{"n_layer": 8, "d_model": 768, "n_head": 9, "n_kv_head": 9, "head_dim": 64, "d_mlp": 2048, "vocab_size": 11698, "activation": "swiglu", "norm": "rmsnorm", "norm_place": "pre", "norm_eps": 1e-05, "positions": "learned+rope", "rope_base": 5190.0, "rope_fraction": 1.0, "qk_norm": false, "attn_scale": 0.125, "bias": "none", "tie_embeddings": false, "parallel_block": false, "init": "orth", "init_std_qkv": 0.0208, "init_std_o": 0.0, "init_std_up": 0.0208, "init_std_down": 0.0, "optimizer": "muon_variant", "lr": 0.011, "lr_mult_qkv": 0.5, "lr_mult_o": 1.5, "beta1": 0.95, "lr_head": 0.00715, "warmup_steps": 200, "schedule": "wsd", "decay_fraction": 0.771, "decay_shape": "linear", "final_lr_fraction": 0.1, "batch_tokens": 131072, "seq_len": 1024, "doc_mask": true, "train_tokens": 792600000, "steps": 6048, "dataset": "wikipedia_en"}
MLP neurons of a small language model. Each row is named by its layer, matrix (gate and up: input weights) and neuron, and shows model dimensions 416-511. Each number is 500 + 50 x the weight over its row's rms, rounded and kept within 0 to 999. Numbers have three digits each. A neuron's up and down rows have the sign that makes its largest values positive.
A block is one neuron, or neurons of one layer that tend to fire together. Before each block is what it responds to, as a language model described it from the Wikipedia text at the highest values.

The word United in "United States" or "United Kingdom" (after "the" or "County, State,"), plus capital P starting a name, e.g. Pachuca, Pelaitay.
L4.gate67:474481442515490487506504465494555459377419490424492490495550510533456554475499497411488539475504561537553477483468445459450574506414560478527503462487475513434563469435465516449453454560525488503487538449555504395409483621483555585513608496653594518416597474523467520463483546467558472455
L4.up67:483502563527614468514530486406525478488435475415500481561478485530562580501598502442565526469479518461534562552536447471523416530512602521532523452445559570519522548554538547423466405480467505522466482520493456493461545510534507473486522587477475447543542582448460547559491501496531410475
L4.gate79:525415390481571480562556532532442522496468548418434458470495528602457489544527559480437523577555438364422613496482461522458536497531497576610564535517459560533425515530586456445550484402496520517493525548447452599454500488543478511511554466359527520464458492516377449380413489517578415448
L4.up79:486475439491567535600483450532498555506507492404478556547458422526554544485442623437416531478487534451508464576535567464455442483532468497462542415505555454527388547478477556493512494536535529529549540601576474605558547577577453547466407498462578509517549487538452445516488649473489402457
L4.gate95:538424609442515428599479505454531505537517496467531575531509430511458470455464401561422496551559520487507526482488508482488484434526479464372526490409549483467475480488554524529479486530547432388415485443501446537493491512539444551577580449436577387447450535574519524510479517534476602572
L4.up95:507513550526449534491547586469551536538528529536526562530477496529449503602401486521435343464573484542508492400467507486458519510452396514419510539669550480499495476524613526539479449490450497533535583432521560511488512400617495473542505539463494506417565441522508464529532500516512519496
L4.gate166:474491457429528335550436461498486513589521541483490538509578452515524564540528510577586482517460560453573495514496514485487480454513487567529456457588492425531526631498457558502492496464464420561557418519555496487447437440545494447441544548450578467471524531579487467597500525457505464538
L4.up166:490503435463482530398503598550574544451428416485447489509550382548513494402558632525427486475506652516524541504556510514533521574462478531432496544416459477529483524492469520570476491529441477558512499404516452531498507498549534538453565494527556512413462479376541556520547420526552492540
L4.gate269:381455482505472561487386454521470442504534432447469573516488519489516561500512494447506581432511463535534558456538479529455471457422519405560381500451522552496600546531480422496475507537527585552453496508491519558550457458566485497510565452510484537528516515542498458569512408480477544424
L4.up269:485484453501476544485518469570497523500545477510465487528529560414506451438556506461551492525553568547497471428394494609474538528489545416544507549579522571417529458585558537553454458503555519447413471453430513566616497479480447475493542506521460416444482486498580541558469444449396436522
L4.gate500:472413480558573512502530492538504494508433515512498493563527510530566468452575539551477461524500500556488537515501439502499482516486541557403608488438422571564564502469510466480532516487398556527428449486525514513456462559525516538496517474417551500471515587558509488489539435568510544479
L4.up500:528435486525589473479431442559501481495510514477570462497490584656540539486520449398434432491539519497468509508483504442576527585604447491383511500515496542477487531548464517464487491538433504519575439510523603481514598461464432490500486469502456668445540405504510487596510439568526460497
L4.gate598:529484524478451482483477533538559527437524448464492503520577536441492572572501487514480519439533544475509588525440530490546526426451413492447449593403497455495571559369492514521593515536508470549486518567572473523464501499560584475562494500466541533514591477491490546468531582508502516497
L4.up598:481615578527428439456511544514431556422583574417511455412435494574566500527427460595519508580504528491648408407537480425513486522453524601462502427464520474571593567531491470451437477452589509539504527578490487482518547499477526465474626587578548439554477374456496489524511563572482575482
L4.gate710:463483506539474472492485559522498439473442486471571592470439570467481582527378508526571563486546551598472554506432531563510556421489449413510400471500444494473500422472483487594422510602545504627426522464588482571463555460530451458483517582555578478435469529573576523515518507542501465479
L4.up710:462529479602421421484519538491495520450497449491487367556521464543573545491520457458590432480454550488444539507485522459531546351419419524603489447507608489480514526489470485476587550519489527529450549524558441537514381483501502522436477460557488444553391533547422399466404510490478501491
L4.gate836:524432540478448502512470443523476511565474534518367455551552565508390555432526467608467474493519532451492503559443514525588522407470428479461451534460563497453439479478463466546475463458419501497450494659544451513401498539514502511425446455545415472492512408476473431531540460482525506570
L4.up836:533550518537494396620523529519427488441521524498457494553499558548443535530489494513558469499528496515546464504564529514496569441512432501479496483525459419578434494384526450510468491501432373462579497496514486567476461481484501536401456473507433470470553461509459512541575369448504414508
L4.gate924:500478515534512370449424506491506504487541487496489479460463454552463550539378498452606559441570468504511566409498522407539396436491512523555431537457445485519506511576539481473464512407504453515466506554525487519475529538460497453423555364471454516557442490455416454482508476463540477488
L4.up924:558455468571512519568497549550603469466533432440497524552527489551491488460524625568457469522497367590580434480424500456470546442508437522451487476458540542475471525499457473532435521471432472541396492549506497433564553543526464522489540393485506444599500468483570469544557536505396515383
L4.gate1108:410546392530545513389421485489429499444483440498563505519503555467517459490434520523532442554532446459402481470423561449508550509461529469456537493395453519427470479436444493508465520570487542485494484432594451474520570450438546500510508504497467413486511577508499485475519488471555474413
L4.up1108:494535472498528515476415486488537536534553505446542534550477466453482448550483512554521534566480581556423572561399425481467423540467488457524515549416455436425517494483475543494510569428500503505463534483495547407525516532454514458501466434479555471545535484450566441529547464456589456398
L4.gate1391:475550534529436414413405488514529540453463527495525537452516454483528546521473483562437606542641600500545494493494474555493383512515426395573494578563443602409476553443438550517440513478462492448485560485468466567574480560496503410514476443465470544531499533434513485452578543498502433634
L4.up1391:473555451511488437458465536454504570490500481495440519508525426555460542526496430482393511493596531545610547526536476520459452480486491520558454577495430624548479521534491482568555394513451496514549486501462473598533524473551564467522491426495509505565532511410592455483481478395466564602
L4.gate1502:555460446571438471512471409473554429558521542513390497520478435448536462492431522468519463517569446395522522486399400447531435591505452526483465461403478548554554578538524518468450495495500572458524491552488493537533397458508553535442433439573523547590529548465506573472495499516487531600
L4.up1502:455450557448357540455569516552580503498470479422483561532544578441558598454492547471521460389477525506444426487516468464465515463503386390516465449447547453484422447528473479508545376438473516513521440503537442453460476452466523531506469566562498491462477506472557488531409460528581478485
L4.gate1574:546424457467498557460456516583448448436572427385563426504449534535458420544606486474504487474426473441506538476520526404536515455485504483465482375554434530482595584535482531532493485532536518470560430454546427511536436492473533522525486469554575468472435539471499537531518544533537606504
L4.up1574:643478468549503495474496514469486371538534444497512475494389538515453425483514509507439475562448544478491342594615484472467528413549512552500432485527435451493505445510495425567498567504556464540518545499453519548397480494497463397561439573553476561501551510534468459459496438516516517498
L4.gate1637:412454464549514468501446559478501480463528495434511482521607477455500486471476528548557550488469559459534574522537559449529518487362474507478531606433449491447576601569524416469538483478449455526459535336626523530517483403471522489511425569488564523481554501537464546524554570570469544492
L4.up1637:490464441428585566524542590584500478554516565453523535458513532378444468435548475501514476452424584476465553437557564486515568531537501532526512490517557465527443474522421438555518475477475485470444594495448504454523514507482529508493518540428447494542525495551540525488507497516524424498
L4.gate1661:539500473491467436500543635539530471439457546450522628560492454527515466543562528509434510427486576511499474499476553561633497470431491546472443468563476474491420537486541488547540512558401501553537511528466481589348498504503494532462543524557603526460501373518603494502525511484499459583
L4.up1661:535557478455550546521442496447467457464461503461400588504551437455544560435500478548494482518454547462526490579471535509454436449540503532457600589482528415533512463463534542511496481554567555568634512512527459511574634560523546462468537504476581574516493502524402482438578491498567523567

Closing word pieces ending in a vowel plus e, such as -se, -ake, -ate, -ve, mostly completing foreign names and surnames in lists and tables (Yousse(f), Hakeem, Dowse, Rolette).
L2.gate567:559468446475559427445459480501478543463500425454552492506539570609508503534423391484489581410468485469579632536476535483499521452520530486462533472463498408458516456487518606386541499504487522530482507550524482538530516492541601515459565499451569425551455454495505475524450439418465464443
L2.up567:470505499536463377485521610403467433493526431441403487548524554525558582502485455518584597381508475435577559562431578482429544440502528538479583492520507452376543556504429414445571514479501524497494478497496423469455602478444526640480528431435553447567501456501531509518478443425484496490

Main verbs of a person's action in biographical or plot narrative, often after a subject pronoun or "to" and ending in a word piece like -ed/-ing, as in decided, dragged, find.
L4.gate62:440556479484484459533461582389468364482382567476445456567461521527534498391533490571499418483534411453488589491486439451517509473490481574448464474427505594557478423484457498485527495436475432488506579428440531565493549546560532499569398513488519479561583397537490405575477552459447359439
L4.up62:515526533569455589532586495564356357477393546539449545567454475463490528517557483369554490497436404556450486502511453528494540525478441496539570472430492546518545490434501522534517466444507465531404540464395560518448497562547506540537437464528557415446432498485469500451512522472583468489
L4.gate233:555559537463518480460388546570494448482498571428517452508529336469448516476507433528497585491574468627480492617488546515489449518476387457476471426473469516450461548458497584490470517580525529489511517528566438475545514554520438568519399430532515613413512562489481481475456464473490523407
L4.up233:497469560435456553563542448580471544523491491495368472584534438432416541494488440394449609535384553456522483443517568396562400512545451464439471440470492545545473502531550556471495486553479587471497586583495490534543478574563469625446529517515526521478524465576519501535514484575528516406
L4.gate256:499504425653436494405492520494484505434446470480546464549507516517470575439549499517400488508487492414457507572489558569510467413548496421529519470453447566560581606535539615523509461534498496583544459458460535476447506575517445526492501448478644515526544545570491531577459523494520430442
L4.up256:488513548440440458425531563442509473527647511584492408459495481512549506550450491544520498515528543489530474451468518461492498466443499469380525435513509513557579588394466532471558498564583389501518452497476498597485470514468531477519428486447435534531421474494462539445450511482482520504
L4.gate306:479464499413493501434466622514491489410440465463524464448477467490449537479609517525439484545443515501514547499416436533576400433475416539558468547485523434501549488473529573485416513449460450435521648510410531458498431511467474504466574471486440552467434472579514488533502483418385487457
L4.up306:431469540461528483484383433504525487520425464474510450525616368477460509516524619551542441472448457537574462548484505441476453518460544624469500507438469379457474509517455554535554411546515467531537563459473480459380604514513409421571512535507476576511579510489546412459454512497434366410
L4.gate409:635459499500502550563500464546515527600449424463454578520519394504507475396377502474519551526531459511434493489448539468493506498542485421442557466528519470518525601516490458508489605405427548454529493514539451601560539409599537430510591451593571510496607577539453546524622550516452520539
L4.up409:459559420499523513466511501416449496520503572546521523435476405524402541590466518446623440569425533502468502488476542469530453618480468425483492595539570501440408421466460509414546551497530486477518494502409500394498571602523442568496542506559557537384471522534515581474513555522448433462
L4.gate569:493526440422506516515463475472574432478558514513482402532478442382517566501545561463510532500421520450502415516424553473406483478447509573594477562565518555415406406494483616407484594531528480471574573435451516567477468590506537520508404464484474540509480411496415480510546510501474501477
L4.up569:484578488515489538563466464492553565446505506473453504462562451515556608460576436527532498423467461471460531522578522445440466452588479529494485560525426545556542508524586601439516615505494478449506543416512476425439509618460488544477585511553530525430436467577433418459502458514528475469
L4.gate572:482424521492446459458517453601506588463482469439487486388476505392485479528535429616519468478482490471530490582584460558471463434497421469466491557466514505474489541416462536426513528530445536492534565505486536455500527543524507446584450528531478550508594518514524586413456463490441486429
L4.up572:610455544465514365470553496596471483465473482523462604511406472452446453455492457490494417468512545486473505367536507569429496505549496483483367441568555485525471583515501546511452472527429518505534444437488513491382474557539592542537510463519525524490493563533493524363464437448540533517
L4.gate761:480553503473480472378534513527524579508522457455440535534491454453463504498527499528502507533471505531334487494479496433450476499474528456527497460421510488497453547487513546540506527548550510522513523444412476589508502643548517533499495523489408474454472537487525527478528519574531540491
L4.up761:473528531548497489376443603505442549421495625518471585539499507513517571564451487523465490610540477505476591560551473523506502456481465431498498535399543469526558529497495467525478518411415514525479566496498471506494508516540503477486534446528452506507502552458517399523490538505546522463
L4.gate891:492535538486495602457565463539632601484510482551468545411415557592524479512415476403553438490576383489573560516603507479425460383469500502425533491476535435513466419453529516540528501484523567447449490569501456510479507621433493522537496481532513479436560536409527577493557442500389452440
L4.up891:518568492572535541429477532555605567552545481491538562457523520537371412446545492458498446442580435502476541585478553498503501488529399438484545495423552497479563598470525532458503463552474544420456549519452478482482536495494493565478578411469491505487580534493541520387524513595517497467
L4.gate1098:502525467540561519497513538530472529441502526577523464476439484492442585517540453564528503399514440524453475504467462466425502480515477533594464528562618509467504474569423517462476488445445481507518493563514512468548526446509556511572542431516510503473417505531450465455541443549496475476
L4.up1098:507460445520533499503534515546491448441491534536489474469394418510468531528484449549471511512506543573474454520461530460448404490460423489492487490616479549447494548547475447462488438503474505426482456557543513461525476464524541542531561483583453588509497504534484519502486485476542559489
L4.gate1385:506397500471477463517473583494466463481485505494406496470538523505562461446450507442552443554496535468502468466491520516530513429530443487526416437372495570562475364552459569523425514442495505536536424500521542521506486559408482473503436477485582513606522439469506513567485493425527483552
L4.up1385:539420538417536514407618504434548549453427507498470609552512539508440471461432469458510535524533475491543465513458470552547527498525528511553496513436582548476445447559491546528503513530557503511519642441569490547444540507434495438548495454535623534489522455349472479592470495517512506525
L4.gate1452:583503486554459453492497468521564525501586420481418522579494492425481493546470503540545377594482490503435512537542490411478536449468479467460459520472483536457403538486448513493450614531496430490458533495521505466449516561471400491493469490390563445440492525503458437471518452568479546482
L4.up1452:592499494441561425501485586509392495571590478459567541514497524488435498433459576541539517543512425516526497463494474477471473410499508480454576488554442462469519396544477535488446522527558569434533463537507549583495373441534488446439491493545490518578499548515514492573437439473567567601
L4.gate1584:545503512448485498427517501486501455469512500524402519551509469528462497474570559469540564479576571621463469496542520472438415571501438578593512503574574573417520536509527479481470541484489582544546582575488530530500487611540525506523490456451476503497478601452519584550507481543415464519
L4.up1584:621546501564513528439457509586508448476471484644451486575487436479574466528437537481632540514372559514530436488506481441507450588489503531494468430440527549493555431515520579536479452509497482462459610557500531493530475520559623521521506514497604521495555459510530462559459488451579426516
L4.gate1819:533486466513465415523476511492485541420512479546493467502551514433432469457527474551491517439469401518464526550486555510536482541507482472506529486475475423479574498486477472504497542457465402533500482446443531527506507579553510542535516538552530545524430409488528495498461463503442543439
L4.up1819:509499527501463425549419520544474503524443609518563470424382488487459551471523497550509497503488473578464382444452589524573457513517390529495499494527489512529459478505456496568496579490468378503491482519451559542506548578520435516428516438558549430509411474501558535581545528503415498458
L4.gate1877:498464498469480566476542569497489420456419435536519498467494543434440501479582524468444422532486486458577564506540465522507460427530463478533515490500585475509526473499454466444467521615438521440495469588494479545551570442456553468501446439527581502383435423599523426493428535481429485406
L4.up1877:550484521447544570450507524566597447479512511482490572549510470527416430642588484492410444529497425516507459636502501523498434499520468572507423499547538450481540474460481528523544540487542543514475539496485526584522516479399452492550416431528512527458584451509517568432521546483519517520
L4.gate1891:445510521526521411451460491457538510567552514502468431464472430509377571498483447495476463527465468475515434485475553436686427493537443538499509550518439531524350472557548480481520547480596471558428587483522469578590511465540497540423562415489519535469473462479541540510576491498503471555
L4.up1891:505509446471513560393450445442513501547520379416602433424500393478427471527556492583526448518513490405538514476463460424672618493503369491499504529502448580590517533526497461461485549484560554498536597506486532436578566503531489489507536479557514585480536525475458488524513449457457472501

Vowel-heavy fragments in the middle or end of a split word, mostly personal names in lists, e.g. Coetz-ee, Peg-gy, Sam-ue-le, Sébast-ien.
L3.gate1:476555519460489524575520593531583471512504443532563467423465481512595473524389371490591528569475474507492507471523522495560381472450541526520523488567507470445523453522491533460409527471615477426491481472597515469524453522434472469551479506546438480470488447560482494488595482464430533409
L3.up1:557552497467480490521446509556507474608531479502522510579500554471538456460457387503543526462447558571496500497430484478430567492477532477480547553605469574546469461573565486473548438449537528529522470487542416464515570509560420590456486500536537452573493437455470527571465577547483535546
L3.gate130:519543534529607451483578569576495504445491525528478540554538471426523484448417449426459557434605491506545485495464472503499523534449504518494534404551564534430487485485487498494472457449506521513441583533607513556503414468480533515583494475474507462450596443509453539546401594481566463465
L3.up130:453554551560529499444482529577531465508600579483511472404549547521535607500440479557465553449538534469581427473518459523499445505540546466535471491496528549495455549616432590518515524405468536451412492559527485487483423437536520582485402539479499390482538466498508490526400496503515480585
L3.gate227:571543537457558539487419500488453524490502528562547463454542493495387603451522524534488505505505517469461530561421437607467532507435599529509564457506462470416445450476527524539515438475558451464494531535556526520519494479555549437510444531530619457530528476417515471458490490533504458496
L3.up227:438520571467521422433536458487427483592466517469489428466521473501462489532529488413556522502464522577544384484531441422524581540397482497505482549522549504492579558580466535479566511589498432535545434573512566590473535555565466531462473494483545394508460597427579505460488449506576449460
L3.gate1367:454553432404549466407543448587415560513463525568503535504521525493544527519467412436473467523531627439613552583420513502479553486404484501489517494432538526463525411539587473540555502413497521490470560479549520480472525501468515550489411418428497438537517569444527459442592491485500530487
L3.up1367:363560472483481408459466451576458525550496445595527514539459516565390557452533406583444516459519552474489434604442488501445494545435509516478497535560420550536571551517610484495507518585594453511499493477514444537557564480386555485552555564456543559456472502457598498487534523515567543541

Word-final pieces completing verbs of decision, action or outcome in plot and legal narratives, such as rec-overs, dec-ides, den-ied, and complement "that".
L2.gate94:443592487489517451459421562487457428430506465502524494428523519558542553401507588535490496541488532523476509575445443467517436432461532420532504461430577494484442557543420494530492470416493491429584530469498594551421484500474492540423435453499487548483491492503477494503503611441531517503
L2.up94:516475626485457584445499478472473486490574404521502474570502503588499503466594480533462475636539515457452428507499524493539444531551546474545474512564405449518526520427469611549521459516514542455523526554506595493541509460474492528467527507415439562456506481523572503599423526582453630448

Final tokens of transitive verbs, often verb-ending word pieces, just before their object or complement in expository prose, such as de-als, hel-ps, address-es, covers.
L3.gate251:457491550554515505437511467616600529558578525514499442531406466500458528488523515410432451532475454455471519481423475510504565525466478499551457465522618406414503505512489412475435478531555522558502511518552474481512544495561487514404428508383506514462598530459428614574488504515490479594
L3.up251:458509540628474527584454524451435538445543517455426456500551434535514511359471507362525464559516565482528427439397558476600520392528478627527493428586534484369523528505555453435532446521501507540491470500549473496546485531519503514435512410527445544481476511458545519556454510503555615492
L3.gate374:453607456580538513464563440520490473467498499489487517505503447412490387487513405448565413495466547494478609478457596582609528498584456420470489476447543495410439392477438419392525504595473504493512494465543510427527566494455436498507506531455459554442516388448426523505516544563480513476
L3.up374:466464501499591547585533501541593530580473469513412400513461514406477427515484470429539391519461505525433505409498553560548508417523502513497471443533516481467387486536475475410430472571471478482544475512518499490469568544461450429533456478447533551471511535456547540503562523542418438487
L3.gate964:510454474600510421578547541525459482637533573467438413522456443434431518472537434432587445509497510487483453494407509455600471438576499510507606502557542432529431466489390468489447523458501440459525471491515529506487567512475487457403436397526546538513511485487530600567469486535472475476
L3.up964:466603487549502433497561468488513532534548609433476415488498436502344461419500508476544491534485521497490492443416447428525554450561521449436488470450526533471535384525427549481456506561535501514524473470501584475481553528498546539443504343546482555394545439496404635500452476519486512483
L3.gate1485:491521426594449475491537515424540424480497559451485413440490489475483531422517441487589445553501491497561535514402510487594525439513522457553538479542533466530453509504489496486505566518519508513478465588507560473454540536520447497437498398515457554534505531485503548573513446618441535431
L3.up1485:553443498513500465477499440485501436475435562546536430443500475477510524433522488400582471576552558504425537454467503526524533559465467581617509478494519487478528559525454484498567557484453424528531532543523483511472502556475381498503470531542365533468529468465510562449462435511467463487

Mostly " United" in "United States" and club names like Annagh United, plus mid-word pieces inside proper names and words (Com-r-ades, S-ut-ton, sup-por-ter).
L2.gate464:539571535472528508478488562596595500468529509524462512453441495492504471484478542563472474478433501504528533503545483535519447480516468435479470507475452453484484448517452439480537545495650478633534496467513509491489479466508542452599459467414504516398501504528530517524457587524529457522
L2.up464:523495527475468503602432521520504480385486485534495537426555546520489502513509522510510506431455489498509530508557487574423405410541414443568519521482495514474485557473466541477503559480513386485447460539546439506446567512563480495531490493482535463424497593540479448566498438499483458554

Word-internal pieces ending in e that split rare or foreign words, mostly names in lists and tables, such as Gram-ne-gative, K-ie-fer, Sch-we-izer.
L4.gate301:381423502458437529439482402582517490513380491538439436440523491563611414450452542459457523460519500517478463456576461529434478524500450545522463381516512544463487461493476529563455502471440454410523471493489524553489493410573532537578480437397507518533556489444568540488581492565491510522
L4.up301:461401534501502546526528489546498540507398453571555415528454465493543516416426499455438478421591495529549427548408458522508543509455569568490502455480463526468505468482447538536485441570492504535512452455463573494504484525541468455563484521504494413419570485435463410553533416506551512578
L4.gate540:476463481493477513414481462532475501453558419474545554454465557458509475400523483541458521491465467477494512558488488583469560503474495499426505500558409465405411495475464502561501478485489520457533486549468479439561364515403537471553434451457543546481567565468451497590436493459525551521
L4.up540:423453486469507544537552446393560509535537557572534499547385505547444479454494488487477511474480466407479513492458531547514431578511416416503578506435418416598553527447517548458446616482626615398544670481503444493444566506536449476588529465457461448459554474553462468491560502480473490403
L4.gate593:462519445512458526463480486477471538577499471426562490484546443400407612509472533545554481574466547508524481525481478440462452392466506534456538580522588591463515480558475504588590506482546568515573546480430421523541611593571539518446540464577521588424511521535508511441555491537416484513
L4.up593:545462517497373368459508528505523475489540561416499564470461563538466459455517476602461572453492469511451539473419505523501490493497486607530509540607497528465490470531512510588572485467550453468467468466489544508511561538521590593512569539581514464502537474445524436527570516591427537576
L4.gate718:406432484494537489548522432523394469513487489453460534425557464614438507524434533471536446573565444499468469501501482462522480546494581474504494407544445460546475566461522505433474464492431558483548577498549487563463507469491507476614480462562471470421425488534617525468522530460449530470
L4.up718:470456511595523505548492467512528517436396509475496474528464454584514510512499446453553500495528462503505518449531521459475475502497595494571442535482507520426429480418564535429590498485541523513694578495517525512355513495520462598592568471496559436545513535551415506480514520543459543540
L4.gate855:463510513483512464449543522505434503608557433596421406441489484486532425504470455385446499591533466514479465599469459458488671536492474455489547579512454539545532509512534522524474426463519490468564454540497439501435461520468462532528468505570516491480391461457552441534509420495523515482
L4.up855:515443467556482482530539557500463479456550457569413466538520489546577500507506485407361451534498516574457517575459495527440535523482426467566479555527476601490446555548499514530556470574436473508443520455452573577424494496458476532573492436544505485432422521441534411509408475561536452492
L4.gate922:543509412516476464471473451500494594441578403552519473507581451522534521483475479441518449496417561481417532526475525484471522448478420480597491500525528522382436526511482498571436496488615456517513537574449493494454496454525532470536488497501492459465508539491528525575549492489522563521
L4.up922:589460583512489496430603552493612588446584449611587499516488491600553569498514443502444481514523509497395466445500442492531462510565517505489519471482595506538581526462470476478523535462537530496474478495508545556432464425467501476413491480535482443442429482579483477542431447473559508542
L4.gate944:498415485452551476417446487464453491509480439487505399511486486535457440581429475381536571580531423517617448553460428517472475483411476483565523587526429448509565533438571449501505573492541519390532497518498511431498521445525462480560528519532535459458478458512516421487531518449426510450
L4.up944:434503522410490473479415525554457566472565413501466516542388464446429596524436521484546547431415490447589482507487490499584573518455552488558506420512437526404503541357504506516515587396527537385575502605565425441482460557536509500498497499470577474512461544497484513522407638499515487415
L4.gate1008:506420503531443454515449474380436457531499465516437521533462562480481470539463457461486583526437490560436505548444564528440493488497569529634586446452505490457555474498507577442498476444468499466568520518493520523553588437521492508524577543501510489498494489446456498567547505477505458566
L4.up1008:462519523453464483597515645428518471496440500500590540517522525508472462562521449477510560548457475506510485471518561563577577489485544557479473435452570557442468444463463408515492583573525484509480525504532443547530457571519515585511531482480517413498534522527539548599528436576513523539
L4.gate1056:542597459551519387514543506457471571568539484484565553476444520633386433518554425414448553522446496592476481502603521535490427524439504527410483461453520453493541536507538515482612534481574501449504513461433506496479500493418470522513506578520551474468538504577604494562523547481536492402
L4.up1056:535547496550523517512474465443518622458554519580599583462462483561609449483516545457600507562496471491375574485476435453483489539506442510503563512514516435454558529489574505389458507473525414498457582455512528609451559468507501511501475482483584504476461492532520525556542564510472471475
L4.gate1227:506522530508553480525470565473541478501474402298433505542455434559435524458537457514466477496535493438496445520441487565465506448524534559498520445466462582473635533552544552498483499521524486478499538477504448444494513540480480502488539551470442480499473517499580486393588419496476426431
L4.up1227:472498558502476523557394531549548376535487503450511488522510453519569533577527410493488485532440472517428522474528556500516369471471566511584523576447487499474435514476524500497554515417498521488469453493489510478535384489364484566558530473500518550557480566508536442567454438596458558505
L4.gate1267:386527394540485477528580578566412497496614545542491605513441599519511474595492495512597508508477429574556413485484443457500470510469479515438483439584447538529442517549513562566471496525454416396568594472417443544519513497392591483550428436573465544549547486409486426549522519495529456488
L4.up1267:491565496585475527663503553519512451531504471494465490492527532526542571449510553542587443475544479508479542460505515482484442601525416515414517405509577482476439442526497487542576481453500485493434465411536506530492482511477496460486647478587440554495591440472500464429469479522563503450
L4.gate1331:537528457494421442524459498527545512543505413569475487487501476497559535510512502410474516442475501493533410510537468457511562579589401533478482453561502519486584510422523523486497583505480443530513579467534515597521425530514454516469565476540495526409484479483481581535499550467460429447
L4.up1331:518543525522381503595496511512424567476533551399453447459587545550447519463562459438452414454478498563467544501489529473446489556578492406442480556560409470537389492444493488480464473403498582544512477488430546466468507474390516454467478589534509530462576464482520427525540517488527477423
L4.gate1439:556431467509374483444448549425623519511415401532523546494517526525407448538497501473405494517560479499510511590557509501521471456518458570591517444506564445511500510537460581497514531530546474490435563545375567442550536489550496537456542580498508487461522576392553475568457427468475484449
L4.up1439:574452492577389534468565486460493466604468476523450555446494549465444461543500494500514600430558574495470517466583499539546487462564522611502420430519540440523456535418412530560508535528583429526451486421398524546448578498493448537518483465502525441584557469504480491517509460466494453483
L4.gate1577:510477468552559511502526442516541468482487510482550476506451484606531527557472515342506541460461522417408496528477474559555524477524420515418507444522541534561556412459568598521578528495568499572474528573516479453393598483511591511382511515565477502556430459422500495594507440547402527506
L4.up1577:628479483599499436514575547514468448439527585478405549437473513564549496428474481536505475440521489478473575517499421427560598456543471576481512390482466498452535496410523512499497523521531462486514621495466454503489513557533522509488483448485549488553408519495478511587450438484479414485
L4.gate1671:434459454495440437529419480620512604560479527584417538554451483466513423509505491412559489564420575574506410498483482609471481451452432523529453530519521515558489529542413462496529500388503512516434502570538514472533461468499378474406450464492455436486536464436423540573564442493461502383
L4.up1671:571461500462466552404522500537404510500525457536478461520490491492502414481490449429484473499447529477502406540482458513491494493499534524452513446509506516548524489535493555505524485460453449552539493487462523501515472547491555495350404440524512551512419412450503461635549504447515419472
L4.gate1806:467567515547467479425483446539518500564422465583516595479502416468510473503523426452511607505524493489456473579455500454484547447493526437461424449536495454494489614498476511562502530559466413561431476445561627474459575477487522482550474614597504490421586556553459510477451558562497465596
L4.up1806:502558504443458500530493434498501540553505547489519472485473556558478557505561448416546502485379481545462537482562497558555542453491479487499534564537499465565505597449460520555467487419435478547576508454540481481484519612516471476497578507578457396517441435406558562519471518510513402440

Mainly "United" beginning United States/Kingdom after "the" or "in the", plus American, U.S., Soviet, war, and scattered mid-word pieces like W-ar-ped.
L3.gate1025:476459497496489541525525475479475476489498504517459380570418614611497542511441519517553562480524414523517495550489447512476481572473441583538626455523445537601508488448649510530524542509532417507480407562409530501481514467498572457586480424459520448451410547513530491391473533490490473526
L3.up1025:550479461402529494433429500593570483504466425501566466592501531503556500537522439473465578553441476538490479556441506495438434496427517490471461472486405418588464459562453485461581590527466531491537440615509447541411463422544487532482379463519485483523514522454545547482484380430527539498
L3.gate1100:404505461551499399462517568505524587472489477436517502448562538580543438511476446612545511518477564353520591596538400519472488408528416439500466493523452581510415507466502486484462489471460525523593584556564488475460474513519531465470547448526456466550485352451479531555527395437551544606
L3.up1100:428549474526551539514574527496454547509510395478560624439534505527563476534491501573466420551403554396465553544463441441487490564516499484520460510496468522469513493491514444432541453457533503564581454475542469438477467674507527454488531446494490484543496469590497514426541456491536527521
L3.gate1301:491497465477520451506471531472458467374437440451538505496573581496536515518422445546504525443540556438461522518488417570507489614488514458388462445491490419473472525411440538534553477509418455543483529513562494501546405505447532450498438497468516521449551528413574514484448487535555518563
L3.up1301:595410435448539501531432568586555538501507518440525413540398477558387617568540557480555475535533519486486441513512413497510490507527375460562512514499541572491527438444475512492559492457453467522487414531541471485458522512435507476521496438561512508415479446491443528537535468482491501487
L3.gate1639:406502508546477500581496542517536490449546452441518535552459444542508522483455476560477493413445502565489570479494485497579538493431622467558529431540499444513546549535527457538476590433419447504490497559542534533457498532529497518511439478537493463511553466423541551588422562551470510552
L3.up1639:546414439581464559413503500454428548438423409503536559503594453512542426444423520471417533485552508486496557578377576482510476505379494626575583575527482388532547463455459411453483471524532543519559561485528507518426456498587655584521540413537459405523441429582492566441380439549560491503